config.yaml
rope_base: 500000.0
init_std_o: 0.00689
init_std_down: 0.00689
lr_mult_o: 1.5
lr_mult_down: 1.5
lr_head: 0.00595
schedule: "wsd"
batch_tokens: [32768, 65536]
train_tokens: 603500000
steps: 13234
MLP neurons of a small language model. Each row is named by its layer, matrix (down: output weights) and neuron, and shows model dimensions 0-159. Each number is 500 + 50 x the weight over its row's rms, rounded and kept within 0 to 999. Numbers have three digits each.
A block is one neuron, or neurons of one layer that tend to fire together. Before each block is what it responds to, as a language model described it from the Wikipedia text at the highest values.

Description: The token that ends a name or starts its gloss, such as "(" after article-title names, name-final pieces in tables (Kanu, Nagy), and verb endings before "as" (known, denounced, referred to).
L5.down1036:436530457573485494435515485469527468475570490597532415499509564520494482467443448425503452534522473472503589484472460551533537459560524429506419503535507410534509596475554498600417460495509555472534510563503516399505434516532465580446538465508405539497471552541470445529562485525441496501424527420424569434491437518448482528461476550472525558466523516499528450523482515480515461430365435404560442529549450548548532568524598475523610433464531520578521408453488463521504554548544557

Description: Final piece of a person's first name, when a surname is expected next, such as Francisc-o Moreno, Wilhel-m Wahlforss, Jean-Cla-ude Lauzon; also the colon after a team name in football scorer lists.
L5.down1146:434454443528506510576548465488516581515459498435522456411493540423539514531437496538474583620505494493442632555495537508484537526521503554435484569399526462536566552465508625500494459696579558493602553531473551494520491506416445433464579543514490583548471508523482440428492494529463570427533491471389540472457515537397511532528530297595539478487439477435536535469485515518499496561401513543533517467523494547489543530487522507508466596627584547546504551452491518523436528545462477

Description: Tokens just before an expected four-digit year, such as the comma in February 19, 1875, a month name, in, born, until, since, an opening parenthesis, or a table pipe.
L7.down253:494492416467516509515508470523462568478545500480520533566496461455562492356552517431545472474489462486546470479497538549499496604519667457556536504548455516534458437522446489504477587515488495504430406549440447519489551568559499540522402442463531421513404513578480488663530557469575441395513465535484456468556506494499533496576519509458548388514550489487477548489400548430493529463606501491499497403454501440448525474576514524463492507501549426447459525494329474480497458576475486
L7.down373:486521477436450510492498531499471445507636595436562391570649528515417449531548490489490549516562423558421408527473487487521395475519545450497475468513524553501340560557555568467476472544466551454404366544519530558430536494516461426441483467511481500438541466546512517530556535498570483488502417451446511520468533446467426543662565457465549529389535480453478488480448371517574565502539461412602514542463443548554504483480543456506463546458438458505510468505396529462549412560479542
L7.down377:518510526487535488529491495475540482493504430490495498474450477516488492457538512516523522550506497554461529542484438453559542443556555568488533544508383518609480497449456546555480438550391528486512543527503559567486521517442433512501462526533533561521509575488459440591475456478623479520560540533477477427493435527479503575514397363540493495518573529450518492464438494469457508490497563478547467507583589580523442387590509576521482501480539442513458479490478461555499423570534497
L7.down770:442484579458443471555484454512494540500462502540409488488446594450511459491441506485481462507437427608367429583464651439472479390522537404527468421461466448519547450440489424471549440572566533508534480506521516478491502489453467515548425556491579505495522462581454504611509446537534577486413335522604448566472565477547501479517548370540539539586529507543521578613464496530503481533532411517531496393471549501529521442458446535530550508500495516555484495448553453501479491582556469
L7.down1035:389558460435477446451589531558509513474498478490433533536485628495482499537457540504399574477434480424474500495486505482494530466397447428465552493542594505514423571619559555529539502409550537597475527509505614493459465460541510477593506479496485481500423563456440497387440542522612485525562529492525575534496544534542519513481492391454440445567492442432508436454496537510509484512526475505524535502547557497485509549500563462467418484394406432521405501490479475534518501518481414
L7.down1039:438510549411444465491331472429516483483492516572517532383590461533552529486454580524458468498536502606524483439464461486482563496498550489496510579489442507571508555444496547482482474501549498498561599566458486459477425503535460502501480530565563477500545513506407531413536554470422531473472542494498515525465471583505486484487516523479534465543424436568520551478413522551487449434469499541509502529458596445479536520552493459462549591528535465359486400490437461502630484455527511
L7.down1240:436574508424547506527559513560549410444555469474571530461447522545445532476539530469544521461555407407487460574464543462485428567483524512499498549457550464569646437557495471536531527409494492568430443563548484544421535587529505450459479499514489533391534530487478497684596544439527504501472487510532493621474411458558495570429531354553567567469547478475522400453478533581557514481485486487494473420505526480518577470495489446536459533536490600578484492466441496485501494551500543
L7.down1269:461471408398532522519494426459455405512565463406581529560513477508543446544434553489489542432606523542571450459486608462558521499585465518608509379440484515533575484461525490464471596465502448590529510484540464537545511472462493478502552435507467446513563574485591494587481502496437562433576484435483435474465600456482449431501590399532400523527450471438549486489446500553474511515414480434413496414514485500545543474497562443522501542535475502560533515527490523593497528437397466

Description: Punctuation (colon, opening parenthesis, comma, semicolon) right after a name, title or label, before the gloss, date or subtitle, e.g. Zamora (, Black Lodge:, 先农坛;.
L3.down190:491466605537456468481480501420503496471509481412470414456470451466522461509566488574468506495491397511446543492494447480461576514524453537524543501586522435411542592498524466525475437518639493489554528481466532517436591516469592407521537537565522544495551539510566450576440516413634456521540422482500533495444462443506618492558474390441529428458445531510544374579486469511466522513472522557491434439550504482548473535426509507496512490479421492494568544547545551526514508459514517
L3.down703:527538533449537465515445517533536497424475469509555448546516379583450553502517666535530605560526534488565539552339455573493484550497568430563463531458503504529487555492445597413506443459501543505544519482542462494476503495437530501482514494512502490489525470486503560538513561517519439508499564500365478443458453458507523526481506333566509527437455581519587551506529542392391507436494501474483504489494491452475522529596599556533516539474520561564462514490489512531528554407530458
L3.down975:483476554348490511510532468491544551405476472536564560471517410465463467558521527534515497623425516421557556595521523494460489615408521519541495579443457477509527559502549496565435565473488452574493508510523435493490473546533504406541516469450471471469554523457634506461503503445493550478559534492390471501454521516548557453486597410510507503560484445507562427526488356451547499566509479558549500547390557467546537442501440496452528480502492481441453540516494555532497497378541511
L3.down1040:466530543445496493475485518516487518463465459505548531476486589552406561547574578553511545479531476530448596501524518440471517634524483436499394484522499570495534524486479482488457509444587512455536467395460471477478512516437525472451521504537571577507396544502575545524500440412568500479526419509477506512488520572531589430498521358534552412462495527500363406520496528533437481448479526470637494437544513504524459454443441451483600469518453509460598550519525471563488474492524480
L3.down1050:565534502496445595435533502505549505523526462562486446545486563512477575553433526468534428514502418419449518479511523504485441544576452529505571468595487509526584439477492490574514599453470451437490439526505429421433551459492556461429475529451492480569555441462492478462594641508509507529526547573563474527537493436528478398469529606574585523502500545452552539477446494571571559514493564462459515461615408570550582451432583529428455531480452416479585476495423420490542519436589548
L3.down1156:610494552433517567510572487451459392608499608509572455486469537543531468454538488553452567502439513455606496478472568505438468554423535503568536453502478464470400584582524512430433429507564372503449526459533522543528538431472505501434554462456576401540567481575501566554490579434525461420522475469482599557521472506565498558582591562553449431479471444505466628489473538384519497517520458464457604532524498490470449522472532412478557497441597548444499426500501502532490584440532532
L3.down1185:459456466561510521496490507542600525442467453466466570518550437449498593510430572537387437430498584462453539426539542413495456360511477484416386484509444472485594541532441496536520454517507500481482523499411569473561446506435550436510480462461517548528547511415471571466522449430459469504481426363406483436584485544553523533478543342536509413456475558498562511497433590495495399495465584493459493470405467540500482414530605608520467526470485537497485595487449568592432499524469429
L3.down1207:465466476501522574472494449526437495557637505493482470587608489560444555515532438455431499493508571522494414518547486534485451491548453522420505458485614498425398471514475587540512589503473458363589498454447464513514472438477425496533533516473499503560520499417460503538490518444400480508455523544519472436489573445498419525526483482581545468548464510577544550461463525481541438632471534487562518503538489558498507511498400513538545461433551506479436466502532521564598507401518497

Description: Short word pieces inside proper names, often foreign or accented, in lists and tables, such as Mé-n-ard, Vadu-z, San Dieg-o.
L3.down93:570506498454525429504544488472515511544552581413464643422561538484569447523476488441485477554442441541530531500413517451442505551439537468522468427347496513518546513492515500475628525481449483619475462571401502503512450433469542437439483448452586555508522531523443572498359530546517501520462566495541505534512508498526524549527536418463517540539536439521473506556457465459554414546568434491431557522579490532469554420515589555571482488538532604560576463527453448617524536505484454
L3.down228:471534564446563509443478540503558521481533527511525531501533550530435458601503477458409486399511578498574461494584611523513506551426540453470615461442535564384479434528552454520521486459540611568471484468479482587532459474516525558488430554489610479479513556456528529456484511513568448489538483576569477482530519514530532464540542528573450492491562410465474425536476517527493489542500570553449472484378430431509447436593509501549484438540599444520472461489515487490520389553517447
L3.down380:481501617478475451541442493451550474491474477446512558546458532484576475577577490436494512490546501522565551572494434473526645528643445512572483436500501554469563575497549558523481501446492500542516445445465479579547477445452524571427492429440573472537421451491445577602563465512541496542518520452482446580527469465469514514618477403537467438481495513392517465533469463468474498607502491504497486513484464463575515427532549532497571424484500517475416491538585500538424551515455500
L3.down559:485517550510550472526558536441539544474523504456429431537561425437488511436480414426483534414413568575514564472544533525463477531524398485534421517476516558455538476490536512504462485493502536497429498488520548455614526446489482440535438447476565460486562486434517472506571473546531630539528359504501504553441520518503464602515580465536520489502552518524487475572507453461572587489491415520453524512562484576514508522534476440472501540581479469472525485482530377452503416526505511
L3.down584:487481433520571498489511489575491485576530479476452525514465489530504528426495482468490498462523483565471609500519496508425518586557481432469530455527554519451470477552565560451463416491522445460481478514562574474566431567565557468494415500526598547540455517599422518497412524449450579470464546440440494488541436564558478547504520576454593475435551474486516515450463473501452523449472446367490505487526466503541418549540396430475449585441509504455479463423517468407473424529608407
L3.down616:470533581485485552469525496527529469583434576551496532473451400554454507530470514483442544453525505626501542405457514562537499485488412568520421508572505579573572517532437523478534525488564495453429450492462454374486615536482554501480490453478560398465523490503565426547546542537498513567484529522471520501542496485481493528460524616492504589520623508569412477386525449537471372389543469511474511552416450570486503445412545564528461419539619518528586481572451545529522546420511459
L3.down663:501521629463526522466474613542543450515590464470469484494470496500447429533488473478414524454457459503538490499454513523552572487439500544534411413439499446463457560585502529482483503369475431511521509559528503416506536446497442408488575510608527487512471558494557506525483545540435565549517619469530558472591477552463566472504552548530481617414491494475475583490547563539522548526403483518463526570495470551536506507481415520486488434503517533609469597466498553518534509493385462
L3.down902:495522496473568549447485514618539506556488425491517561503490521513477433510467477485514492508521473597545505487478513486550428533435615507521477455566521496510484571519446553526457455513458521434498499502497468479573560566524523497411457522543403503603503539430512558510502548345518534449534500507425595547466503527486491458474408530581492507411557508517550483442491465447578493597388445448550475497477484508399535446475473531569550394449479533456483478528413509499570593459505444

Description: Word pieces that finish a word split after its first letters, mostly first names before a surname, e.g. T-ony, Stev-e, Kenn-y, Hart-le-pool.
L3.down74:473500486486533514452580454537561481474418444384591370462529577434501435561403518451637547479503461469415501570491514393504525500553442516471509491537548497557541573531487554458562484536627519524529495576441493538437523506434464513494522664459541519508501554519526540464500479550586505476540467486468437452431424591471514514583614296486488487541411494517563535463520473508456581453418549517478508539449493495469559490504558518488407594638522428505541489546443493511469572467540552
L3.down189:453442480518571497480467511463511510563527577499516424485457573459521444555471530488495494508470508497550507451518498541457484526448511472578504444464433478468669563534620474490480441470496482594462437454359486471559533491480459450550425564566601449489462522451554490550510486558598494575491459477545442579424451493546519517409492422527528504574494496510599520479516452459561586572577419558473444546473456455496565382436368534467452579518454481518437520454461498551481580430522440
L3.down441:581509412621550488456595527516528541454433452395590386485505552446510492616448441493540461526428492437448523523503485477493498514499475551463539493505485574505463655571532564487498529590545575532529508562459548582556496501393492495504584594511513545514506484466462505546495489592520498511447510507542614421429489527507484502508548522460527424525435431497485506439466440462473511589457593589517466481522542532474509490520537513505485548597488436514477583496480524570464589457503573
L3.down589:483464426559583536533530505471562529535502496522445424481463609509428557548481555467456450474443548487484524524500572472455415506563439531449462479537568485431419476555595564473480489489429514519460523565468441502494607495480513395492527533451491527555533488436569542505554568620619445419458512494506416504519547414520539452461615528471526447533412461525494610462523442499469356520496510471501501412386582483480481530553405472487468623484458502574461459476505544508561479533499475
L3.down1042:451418493508469521509577586529453533606492442446433505406585450461524521518461472515512440530433470518534519499460513523448443436487414451514447451566493536497552579500529457576472489548565550539582641433451571391565456403493466556499467491561471519449473509435533545460500493473496513516536572442470531470489426490461520635486435485529560575534529565545581495524484521408522462527487467556517513549492448554513553575517412555514518517462555477545474471421508508496494570429539492
L3.down1046:526492502442549540569430581462452493460446508542479528514567472506570413482482461440495422518517484514488457609540437478561553588512440527560574520554561390404571490554546450465435379516505447486481530604532522476463513517458490528522512483535454550571439564557494512480578456488494517510499587527511524441447398503491540615500488475407535550411445532403539556391469535538430476582491498469562490475488505487502473574553414531464507472468598475454503464534521613430533464459560461
L3.down1109:538432552352494520456509521515502482511501455311578427555548432478527565550504588571547475477456621495527524494443460591547438505545500535468545490473499406445542501506526454555463533486476550495468543518347494475570471564490517457543559472564527530478463453488413450511582453563481450531512515513554576515491542544453499491505551593582482572570548480605460562439629505514481442488436475542559475459512458487494493561567512481588452506476494368473488522517455459435495598575537534
L3.down1269:414515534543529504434439441388414539489471602496509444467506479552505477553516507421499465451447542447569493411498547439479426481459502522501590454529507504490407525531496443486497414521545533548545525532362487496479503539458512516448530593474497418477569469538487553423475416498498434431540447458447563568438517478452498486508576509592517546486520513421502507468545438428552477489554513514587419536548567552502466530520511466453534614501547432493543511468452520464483613472422516

Description: Final piece of a person's first name just before the surname, often completing a split name, as in Conn-or, Lind-a, Gér-ard, mostly in tables, cast lists and credits.
L7.down186:465509514526502439467453432507476489437464580485514474470475493398467492479518541483473466448515493402370443526506462502550449511477571527633576474528525496422405554488513455543524468591548552457554578548486500531480411435378548453449598490478470674454488575553586502477490477480440483513597491537468492504498484535533526477577406472451497417494431531436488501474464493455447481441589571478492463515478519602538504556541499497490407520564582469494525587484413517553491636475429506
L7.down354:576436483494461508430446500519533439533454619440516540534537582516525504553457519464468503492573599380479497494495487538497566540515513413596486557586479505451411525454433456551536470513578550537429474469511423526588464508358563599518540490476583589475550541535486450480520435464521477497517615434468576386553475507500411520462480527410494429474509509478502453521563494485461538485499504474532526491523509538529425531556534411511431460465440558557610622484441406532530539466563494
L7.down462:547504475429528460547447433453475447460604512475581590528521491495407461517450481453516427424547551509513455390515500445434517529506511539448534571478451420493492496456446495439561391579481505576603500587459487545569520564545489520543505519449481520485526509568479472594416520471458578459560564408541477548413421519595524443485520549486529443464413557434538506581542612457473540416553570520547509500526544523360473478496589475510515475493539512383548525510584494537560460555496530
L7.down483:542526449534483480425453440569555500478445526449518576496407486511572453603505522517479515465586482544529446471555437513514550520562506503433467529494506411493503570520515479523505371470546629414511561536572467483561536505552521416493479517457433529389595554404466509306438481413502475497461548473547624537506537476499440538503502437443494554550477555472574453490455527564474495431580494507509556446469545570413544552488557413474525503553461583467519552463406515433555529458561526
L7.down700:522464524568438535480509575565509546340485602535485499410452511343550496568495505522477483469526494489448460408611486534412508564485552483493483463495524516495525520446460426516548515580464536416541493507435583457475476532574547527480441534356392497582509462558466487573483515451541463503515549572484479557453487593437420432510458506534519495540456459469523481428431495475531540516474477438539399442469550473467384529530585522531439490473588430429557530526429494522509467450443474
L7.down799:542607447486517526528457507585442464498506518547511475447483534441529437447482528547444461493539506410483511489454496549417448527507469447455524445575470475397477568496503452463491505563519516588470548543479518529536404418479464472492487538534555506437525489489509451472473461531502507563537556441434464482578425545431444501537465329561482451536500501440561470478480502461457570533533494528487487484528565423428476534529554510506394503505558465472468528510429557423523492460511488
L7.down968:506544409490517535543570520518544473485501448514558576553558493358408544427484569462378451460531551490476489526516494496493534569505505504467489437619476532583556465542522451523535506509551537507494580504478503525431525570498416409470439524464472536502425455661478420499458501476519498448496432519476465524529418588503445509538503567480474500502448503549395523488563456496457472540372528572460370555508502569502423487574535513553508551496437507462534563560563489470497507438472537
L7.down997:394512524493604427541498505482398557453452490455513543468562476413490475430488444593461507482419524464409385545528485555447544552500497473507483501455435522543467526469578472553539470616459487541437514603486591524553489512473496511472549525532508553614453464477497501377527541537444477554515512500507489444465497517477557465485553427491434482587590398570455546419540522425562425604478484489470519573514604537467487553517579586562502546486540518520533552525538527512624470462499573

Description: Tokens just before an expected year or date part: dashes in year ranges (1910–1914), days or months (June 21, On 20 May), and until.
L5.down676:468549486476491425532483530498489529434530484478498549496472524534430438488484457517506586501521462469497501508488511521585411471451440549398525466460428558506471528524470636446508500471538416573442484471519408588482481469482513553548462548513485415434503493521520448465451521410433538601544506593400480470569463432553586528436501471499562529487531602547428518437485512491537441484549494484520603549543531503547421507512438434495483450506582518548568520547513528565472519485426528

Description: Short word-piece fragments, often a vowel like o or e, inside longer words split into many tokens, such as haematop-o-iesis, Écol-e, por-tr-ay, especially Spanish, French and other foreign names.
L5.down763:512537492550499558462520493502473514510355457489450527532497499558388498503554511482492499522519558512405530437468560541521551437474534491478549433469547485454549544558512487519568458521451509602491481418431537494488565495472494554564484504514462521539497499485461548410507479557526516446567544493523490448544440488488522483553447327513387540453474543578530411472560524488475534516527530499593464507474434591449506472524473497576598484444516441398400545502513520484430572552531555

Description: Single vowel fragments, mostly "o" or "u", split off inside words, chiefly Italian and other foreign surnames (Sparan-o, Bavar-o, Pisan-o), also common words (em-o-tions, cl-ou-dy).
L7.down57:472561598501487493467460506553517450512527496464537459495551433583503469518548422394461423484530585415462417436548476457560551491489453464559503423495479444448509477483483488585490599479639441491474428471343499561512574507568514404368535551427478447501489547500481513595519547579478453597540503549497494504520511487550538471458493587473490595481444509429482488503525427508528415521528438450537496558584546452509503530525451593472486444466557572404547454412441541598504505491506527
L7.down155:449532477478494420553431464431614541509551550464504428398537598530502466557449518448480462538461480515442505417432514414492554516496547494572475435561526475471514503462516428451418589559474522433495546509488544508562426430515466488549570483553532447415542436478483613526419479598538472524417574582476560461479511586536567494364491514524492494418538398417422400517542525502452460435582523448461502603439515520520411496452527526514496396517486483534554519425456489566512575448511485
L7.down491:476553483452485390486526492486487557441577453477454457518582459518528540522537427648497489522482502571494435538509471481520641538520501526461536546399389451555420491536470490461459377535514510600450548604497496418510519495531536415420499497518448498535468466503456502541505496556429467461479492494495530515551511481496530459464502563569413483485371511551477535502481487633632407393470526445473518481527570567544476560555449473473352478501577538515439586468533469565594529442476502
L7.down517:438499466621456469467543480409449451428550517614526530480451502507486455476477395433462482578510480486515438468486451401493479451556558495565526482451509441471481444465460533477427451491574500544540548511484449499540481423526556485497497517563489422469499539427449514527403457453548467489567526416544467453410443477508511548440468650496509422508568526489506467564477419545530464564419606509468416540467480526537601481514479441603545484458489575470532530483428439517464483564500547
L7.down694:459541519530432472412491480558469456532560522498527533496448531530510509500613417545476454575464528535501521421505433502689529490556498536584545436390474524508473523516475452548480599468521570558514562438381540518482484459533487410436392528421500518517549514469447506523513508528510545487535485559518474470448530476452572503445447551425502576404438544609430443476539454531591532517444538526425466484383535502491457407567508511463471418586544534512483507413484490548528559539450539
L7.down754:463429509499486406492456507583602445449526524499511520499501516518524523448537476378437615546482447402564532430565544412464557495461521545503515442490507451540429532512571466438526547525458558548410576521548510478453541510482444558469501523491528489459535471525455479658496559511459620444626520557501615550501402434533490483431470604524436501555501516493539354477513511476454522504560545573422478550393465510407497501600505427502531504484479495554497493529510500604433515479431484
L7.down1060:573506480527514576486487499570444552532536540540447434523508492494456524472497551425471420481487493478449450478530466539558464473553503496515550418431507524484538472424512552476498430483494480537508440496584422545519448579407461470550483545539518483418528561592504555421569503514540533484539455549495444552526424549563523484521440530562429463383464516508534595477499504477456528473518519510496480421497505552506467519460587570451536440507497531443403493520462603499483498500510515
L7.down1147:481464573539474499481500450527502500593469498462492478443512576549477494538469490500508559505468573499504495508536509574517556441532416498487521556484438508508512520491482436556432496462444473525561483521541565423538450477465374484505469431534518548512511572421577481484477466567555420611422598453425538433532480506510490466512528283528475489477461486488492531446482540457509496528518546552430513513461498540466440437512507513518420542450443542478482544501571486497513395536493477

Description: Month names in full dates just before the year (on 1 July 1964, In June 2013), and commas after the day in US dates (May 31, 1980).
L3.down31:498502401420532502440558499489468583363505534531476500441495429463431476481506503551461484503482493474589589528493566536489562503512436512477547477548562453477521568537454549549389559491444468432464433485506431497540570406455531537561544512440410520495358599532489496489502494518427570586620504487483504533550526519560403477532509529473503481512498601569487517534557519529463599419479551415422587502538462529506560512530536541551483499377461569443495560521477540517483543613478522
L3.down429:524489419578489506474526573492486551487529595587483559410426517560500526500519497507533457548407482512594495529501529493586479556483454445571474484532454387534494550565551584514532435471483551434565484483542464445537529528364464527432587523459517577415437531554461464423455543469472500469582516607450449462551601479487475544422546388504405477465434417478493507501439526476459433530556505537455544546500540529531482581513414578561518523522527552582484553565513404506517519431531450
L3.down548:543478518559521499416483426486433568429450546480397525457431426506413500563548505529579372490503449434554567471523481561469572489455554545402608519425469506449528376594409500451430458537574481478530516560479524419546511501511509466558599463515420415431341503466478557501539478494528555491454482537460518432402458511450560427479401447568494494493607472581478462546500591456511513486553503516503550547417506517506494497492458461509527478529516539495507542490541526522430466482510464
L3.down623:433435540605459535548595491465494606455520426516547535471553432574525446557494514531543561620464434529520501570487468478536484510440477482523563513441511459493539539503508509553428483503454596580615543459478437490494497533473464526512480550470454573459565547456466430479497538548440543533495546432402507528457504517561461510486541369572527565571546571458531543463436483440501434436556419498448510613480443598523420524587391484547443450465479456579539394614561510516502513541537572
L3.down647:514541509463504490433549524508481520449487474476462574508472508378450522542465453585498481477415486468611531616511430492521590521530571643540592509470464508474556527503477515499439488536486499467560535550454546390471509624476561463501536504541521448443386537496547460444554484535512592552502445432521517447466544515490521546540500340561492467550520501539485446502515491502428434424493572605522580531484461463552519493581487511516533591526500446531414497587528348540492629422555408
L3.down746:574552407435407568469477469424509402480570517579503550489455470440467608468461458581598493448493476438464476599562462512515544465592495525509587496486522512554525518530572443475501614561564500517605545484483463539433480561412525405519515541611545531534480470417577507495428542508585580589542511477456435501469554498523581488444556426593492450452464532503445411457586558405545383466533415503527543483539532469458411585461457494483469486501352466520481572593485521543615466474504448
L3.down974:472509517440535452586545642516476442368528455533501499444487421482511490423401483489429443440487467480499447572441537550450501522430472498428505461511546387501584500506449532518527546534518488582516499470494488422484513521500543512516451499527510459453517546499575559516618541496512531560542648523488466563432502511489572555448561486520514506490487510518447523477514462546509445464547531497487514580503457492562466555609537447521455483472663561479472523492477450486584481466475504
L3.down1069:513487532535473388401493473581497551459443531504602497444377418480511631517436432532498513565463476533522527538506497498425453471476494462442514519489557412559495502459493511551399551523455606594573477443504496422540544521534490464507581444468554549504448511433541536470545549424487472617460456564496493562524531506567436473454575520555483491500512539470460480538492507433483484476480547487465464458490461524478439517434587508446606430528525493477460499575451449575445518508508563